python train.py --num_hidden_layers=14 --hidden_size=384 --num_attention_heads=12 --num_key_value_heads=12 --head_dim=32 --intermediate_size=896 --vocab_size=2929 --hidden_act="geglu" --norm="rmsnorm" --norm_place="peri" --norm_eps=1e-05 --positions="rope" --rope_theta=100000.0 --rope_fraction=1.0 --qk_norm=false --attn_scale=0.177 --bias="none" --tie_word_embeddings=true --parallel_block=false --extras=["capped logits"] --init="uniform" --init_std_qkv=0.0332 --init_std_o=0.00627 --init_std_up=0.0332 --init_std_down=0.00411 --optimizer="muon_variant" --learning_rate=0.00847 --beta1=0.93 --weight_decay=0.055 --lr_head=0.0144 --max_grad_norm=1.0 --warmup_steps=200 --schedule="wsd" --decay_fraction=0.619 --decay_shape="linear" --final_lr_fraction=0.0 --batch_tokens=65536 --max_seq_len=256 --doc_mask=false --train_tokens=358900000 --max_steps=5477 --dataset="wikipedia_en"
MLP neurons of a small language model. Each row is named by its layer, matrix (gate and up: input weights; down: output weights) and neuron, and shows model dimensions 0-127. Each number is 500 + 25 x the weight over its row's rms, rounded and kept within 0 to 999. Numbers have three digits each. A neuron's up and down rows have the sign that makes its largest values positive.
After each neuron's rows is what it responds to, as a language model described it from the Wikipedia text at the highest values.

L7.gate746:489539454499537554499518472524536502544504513490479498504549487515501482488502483559504468501506504498482489482483510426531509533475463496489568495519465474522499506498495558475484503480466467487495497496500502493470473484463494531471527485496514508485458526524486457483518499476524468483475550535535500495518488479493551535462537486508493481489485487464554514499450506488495491470542
L7.up746:470500463513520534505521533507474454522522522514507503481529483503480496503501478501519498506506499548520504521534529458500500509461460499487488502498512516532515476493441524483482475514513514486489488513562532489497501504525488481494471507496477530497481563493475503480513468495518499486491497494506549521503530483496545501473476507515517496449509504494490532473485518461511541519462
L7.down746:507474496497501476491454518465502537448505490547507514510499495469479477476450531492532496467509485506526521505464491503481513518532474491525497547531509546516476480544536485534483508519545492518463562501454509495500498475484506487559491541509485446512521474477471522535497465550514476487476485507505540511473527528538451523510505493480478508479542498522501468465493515488509511493541
Responds to: Mid-string fragments, acronyms, decimals

L10.gate191:493491465457485495484468508515505488472502520513498513504478488476512517514485496506510504530498452523482529486449453486541504452474477489481486524505487523510537508519452480482508521517467517528532479479512493497457483510528517455504513482472525483514511523507531526505447497525523520477501518524538510475513486473499530500512503471475535482534511486483534497490544520517473486481534
L10.up191:531464526506468493465477479533480479480489507539491526505501473513498465519522518487481508459531537471512505501474543536484516504522488521463494478525482517476514546489472513525553470505469515551475507527498502478486530516523497493515471475444458499514499503475494525504487519523460482474501490491476538488473505515497508481496527497427518534501503488484536511472520511516538501505508
L10.down191:499422511477479495482510531478453496489473518494519541472500503502532458525509529476516487472477520490483525567508500490475499551522475475539533439511489526516551519534480518469488534527509523518498505524491523564486447508466528438530442483503488512493481500487521501532504482548527544496522493491527520508447494533484481466475528535487486501497469503520522469532456536529480501492557
Responds to: Mid-word fragments, decimals

L10.gate461:447470552497526519495479489460500499524529516488470547468472487507531484546473475529492542507511489552597443496518497475507495478457493495485491514491484467454500496501473563501522501485519572524493473483538502485485512450480487441506524506503494477529517500528496540518485492483493506475522523494489519510482475541564532505459520482555497489472496446508544503486501467485519500538511
L10.up461:511451509477480528524453533460496473516461470510474546507502499542482513501508533507487506534504521508527504516478495502534493496520522505523486504528505494469490489444520454476511504526505528468477470500483481549515498473468469472524491519473499495514486470482550545492493492504505525471536525504513551514528470503500484497478503483541499519473488486463551519496501511492527482507502
L10.down461:520486514512509478455475495479475495467493519474512470503485510458524455525468491492491498546485519477546509541515496484494509534486544515498495482457499525464503465489473584439526521509481473464505543460498484513461489510542500523503482492503475509482525512512477476542495473527448461469472516513524521472481447488489544500502488460466520490528503490511495503463512473502514511458483
Responds to: List-item separators

L4.gate531:522492514461483494482472520476509505494447532514511444496502472557481499509527565533465515514471461518527488494528496485539520489470488499510496470495498515488452508509495532476534478544503490494507481483461514484454496506518520483464457543468503481469473471551553503502495496490465492513527532463478517497519498480461524464452500482500482467547511505447530534482509518527519472519479
L4.up531:470483469459445484525433491492500504540482527442516460441507469546506510479504501511523488504480521503518519494510497515516519494520491499497503493489504507468505485496482455504508480505459517531473509499492522504509508541497554491491505542494482512558469473472536534565543509476462531490446461502505525488508505486529469506534511534431527503540517487524470513501493505530481510492501
L4.down531:527536552478518521553538491486482427493520504535486469537499516506520508455482471516513499474507480483488463489484516471501461504511495490494482518488526488526455499477520497501499495478542499454501471502443450483486510478471507529490490544493504477500520471417501512490531463499479549470502519557510503455472509532494482495487491516524523468523509540486473470465496536544542496480525
Responds to: Word-initial vowel fragments

L7.gate117:476499455552503519460460490505490481510461483455494497507526476489520476501515460505474455469483491518488478521514538495526507499461474537509486491514499510471504506516516476481480514490509507478472499493518473469507446487487511505492495463528486486473464503511474457490494517508496534508515525526491530508520502486516493483518439561511491524498485462528487494507485495496522523492562
L7.up117:475514464517485546462463497495488450517508531501514466466494522495476491450472507507514494492496417534520555458511510492488492471515498488516500516509535516540499508561506505527485497517494485453485470524531542517498468504500477474526530484535510473518554517506505493486520510535492515480469531516486500536506519554515474508504495465505487487496522553510528526474494448532475541450491
L7.down117:483475513464507527444511479457556466496473491487495470539524463488438535498557515511525494519465477535468522539520484512493486488547501488473492501495502473510494511449470504523506508500475491512510481407506513509516485504531526503509496541490474509491475494544461471502464470514502480509504505520546458530506487498492481517495532508474508546486506514463475489537510503541488486479503
Responds to: Split-word starting pieces

L10.gate555:494561490518487501530476489523534497543511505520498516484422514525481534508482523482491509480495465530504487499467499540496498531482494472505510492476511490439513519528507521498492513503507522458493516487493487472451506546519478480490512514515504500540515542526522509490506519482473495492472465512473497535494497499523513486527487523496505468522488500511437534503492532492519503501566
L10.up555:500498471483488488536477477480515544517503485521473488488503528521510459483547471514458472506510543487491505527556520461491501523519509519534484528459448503516484440530465525487530513501471473465542498465475494540482470496532523514471505487464521497518524487477490482495484510514489484456476506536484537516528477477497498522454466513490515487540480524475499510542512496510523492529499
L10.down555:514497497456460474523505508458505511474493484479497521514495536521487444479508496474499508502475499456486510514513487505482483503490502481499496474493482514532510520514493520527501511494479495510495472527502466540519463493549512494503486491443498464493484483482485487481515506504497495494517474482517486498508448509501552501489520513489468457493454493478463499527494520467563515485489
Responds to: Mid-word fragments

L7.gate625:486493479479507514523501493543489493518538485477528424470482478509465444487495494509511498521492455524487509502516475519510489497454501476525493517491556450501474555499467516522463514525487491457519532458514529490496529499469465524521488518552496485521516532510526521543528547496516499503484494542538522481516501500536439509523462485502512494498468469484483499516500470500486481472516
L7.up625:503497534489509523471497529470504473500489513497499492532529527534469472487513485486487497513462530507523490492544508522488520502491498497536441512466523460513483490515499515458459514513495497494513547444499480465481498522489506522529441542513476519473492517478517535502467469479525465502467477555524557442463529451540531472482556524511501467527508464493520490504498460495484512521500
L7.down625:569483499504501467496479534476491467513511521499512459503510489532469529485517468499539526466529506491503452511516478523513538486509528516521542522549525499487488497509509508497513501509482482533530489514509495455501483540460520503504472491505522476467517543503494499508481474507513517529474520529518475477532473479450486470564525481496479455542500470497471475511517517533526532510475
Responds to: Word-piece "us"

L4.gate267:516480511505489526501472453464471492543473514468466522534540485522493488498493522476486506500524566525449475519486506475497433475521464509503474491484504476510496491503464467534482517505459468538503533512481557504507468504500512503444473524519496470514473488507523499497542551479489532507535513499494492476498515506523497496495501489507509504444457488496489502450469500485434517497528
L4.up267:481515500478508501540493498517504539519484506479533508514487481512461444537546507527498470526496537533551521522516464503521496548490456511535478531504504530484540498476508501496492493498496475500491579536501553481476558503494519479485526501512522502512507486480526485502565489455530528503475425517521464551485484503528505514534500508473448508514491506472550485491552494516488506501496
L4.down267:506516475477479484502480502540514526515487542435514488466551516480496490497520470432493534507504481483486514489543480494480515444450494482489553519504480525481502525492510504506534510512579508508500521465502486463545513507527508487484525537469483471542463458532506537502459492501465522518452525508520506590498479465480504498484517512506478540525488488514508523466498491568506459491486
Responds to: Year after "the"

L10.gate802:541502515463510515490519537496537485484501561489483459497472510467503512461502482501515494506528536496515548466497505497511516499508477491491443502479496475495528500527468507562500504491504468504536512515505541558530528511497523490557480499512513487500453507511518494511489493490510494499503463454504485484551530537469472494517426540506489508522491501497515505466482496540509530499492
L10.up802:493494559525525505515476488526442568491443512500464463475472496511504477525526495499560491478506502491481539524487506494468478544494464515475523538507476483449519529497489495501458534495516479454513482491472488479540510489482534446449462518514510488497493470526540517495490462500482550510521475487456510481520474470509467496469519505484516572510505473487488498471456490513517520497519
L10.down802:500438499482513532453493517501519492472494508537485513513505470507513504504529516482504507466518498457506513512520463522509490478478465472513490487522482503492529493544468486507501518523471458509498501440499479489487527468479480482471524473540525493472495485503537472487560478455486517513522458471471465493506473528551508530460499506487518496466507508566524450479493527490488524479486
Responds to: Year tokens in text

L4.gate499:502488510502483517506472482527497467469472529534469495497482502505541504506462503511484542518513474520455536507476489513505525507501478490509488438524544537556498497531516506495512495485489510507491468497500514455507505517490510528496529528512503481566498482514496512478477510475506516497500525488528506503473500455443516517487495526538493480545452454483532543484524500492523515557489
L4.up499:511480478464519492522501501499487487480504473502492532457511463491501519527475512507498533535512484499480524515490506485550518491520505490491492537487498519522495470528481526505483469440498506497470462535518503454522511533521501530507524539508453532526527493530470434485480522471489502490476513508461525455519472469466517555487514495484513516514493471507508465461506523485510524542497
L4.down499:515480520523477505523511520511484482499480486530510508497482496504500499512535488516523511487482493466486464511515480483504526459476503509531497535510499528556492520494515523491528521509494523513510477489499569545475489521493510486488520525505547518519519527520521480487468500504476454491515491442504515488498525499496464488471522524443484494451526446590503497496501511524531510490535
Responds to: Decimal digits and quantifiers

L7.gate180:500472515516518510479510504541533509526484566498490508531464502537493510536458514446459479516479490511474455534539521493506499493476479526511512518489506518505496498488589506568502569461451498542512469532527521484446519500511480495483506518511480538519491522503455515511502542483509517491510521470480501496493497496501510498502502492534500494498489517503566501472515518510483528528536
L7.up180:482444458471544511507455529490523497472509506519483517474511471505476516489489474516464488493479486521541488501487489524516469469506461493497495503434492525532497521445505518451448506482496486492505495516487461498492530447497462488509498515481521546556480495487544526510482534556494501506460523540521500457493433541507524561483510487520470541524521491550498455515491529496495511482511
L7.down180:524463524506459499509505491476498509510453444523500532457450495510462468482509497517516523525529491541531537528502505448517473484544516490487509516509551492483517507511464520474505510511506555507456499523489528541529490476483489492511497525495518461504494511503500509525528475521498528513514498463482487500522493488477538473445537445474475522492502448534518505506446504490499491525524
Responds to: Comma after list items

L4.gate583:461553490512509487518467499500502509539517525488498539461473499490495464563510547527487510506477513500536486516521500491515467544518499480510561513525521521499521486499490541534523482500511554533539529514492497499483516550493485513489502504497510526542523511480495524500482531490512479498487454494474516471499501491547508467538461482532525497494530479518491501486426444514501515540466
L4.up583:501520445500499521494487467509515525490498502494528493500549488526503524520488501491491488524476429501466482491497512464548534522503516530532509494481490551517527520486495537502496463506481519504470513455531496491543493512518523507482461478498442529502508513493488528470502497458524461492491505465548550493462486501502486509554526528535495488495511489505501529534527481504519529537543
L4.down583:462505477489503523492482498477466490512473526502518526501507466541474539508499554489512447523526506523486522510526522503551468531558484462498478517480546524502480549509463483510518501446507480476502465559480479513517525513525520461491492489507513484523435495494482502504509478476497522480510481496479543507549513512515502493498532474471445468501529505484480514537530489496490471510498
Responds to: Mid-word fragments

L10.gate864:543478521498472491493448479524524509527520499505500462479489544559518495527463548508520511479524510469496533492535528513524497500539475479496465487508499508512497524485511554481462531447478491457550526524509475493440500554512480496510517503505527492515494476502534462468504501526520489527530479489502516488448505489480486526479513523499488513539525466424462507454478505502510497470497
L10.up864:502483498502469519504474524485543493530494460501509497490479539539514477480512545495475486516511511502521482487509542523493503513523523499480484489521512532554475508511498505495488502444483536488496474521509479494519468507536511457508475487523518500525472499497540495486523494512533505519476508498523498487528476486501492494503494487497484489523507509479507458494481558521511480531488
L10.down864:491466511509481507507512483515525497477538500498516487465467498525505482514485447521442488483506502507488510514523490516509514489448465481544520520525493509494519443490502511488516471543503514470485536557448449521493516473516482503497472508564505552481535500481463510523515552523509506546507460498533511475481492519516500539512523530510522474501468484524474516475467507505512515471510
Responds to: Mid-word vowel fragments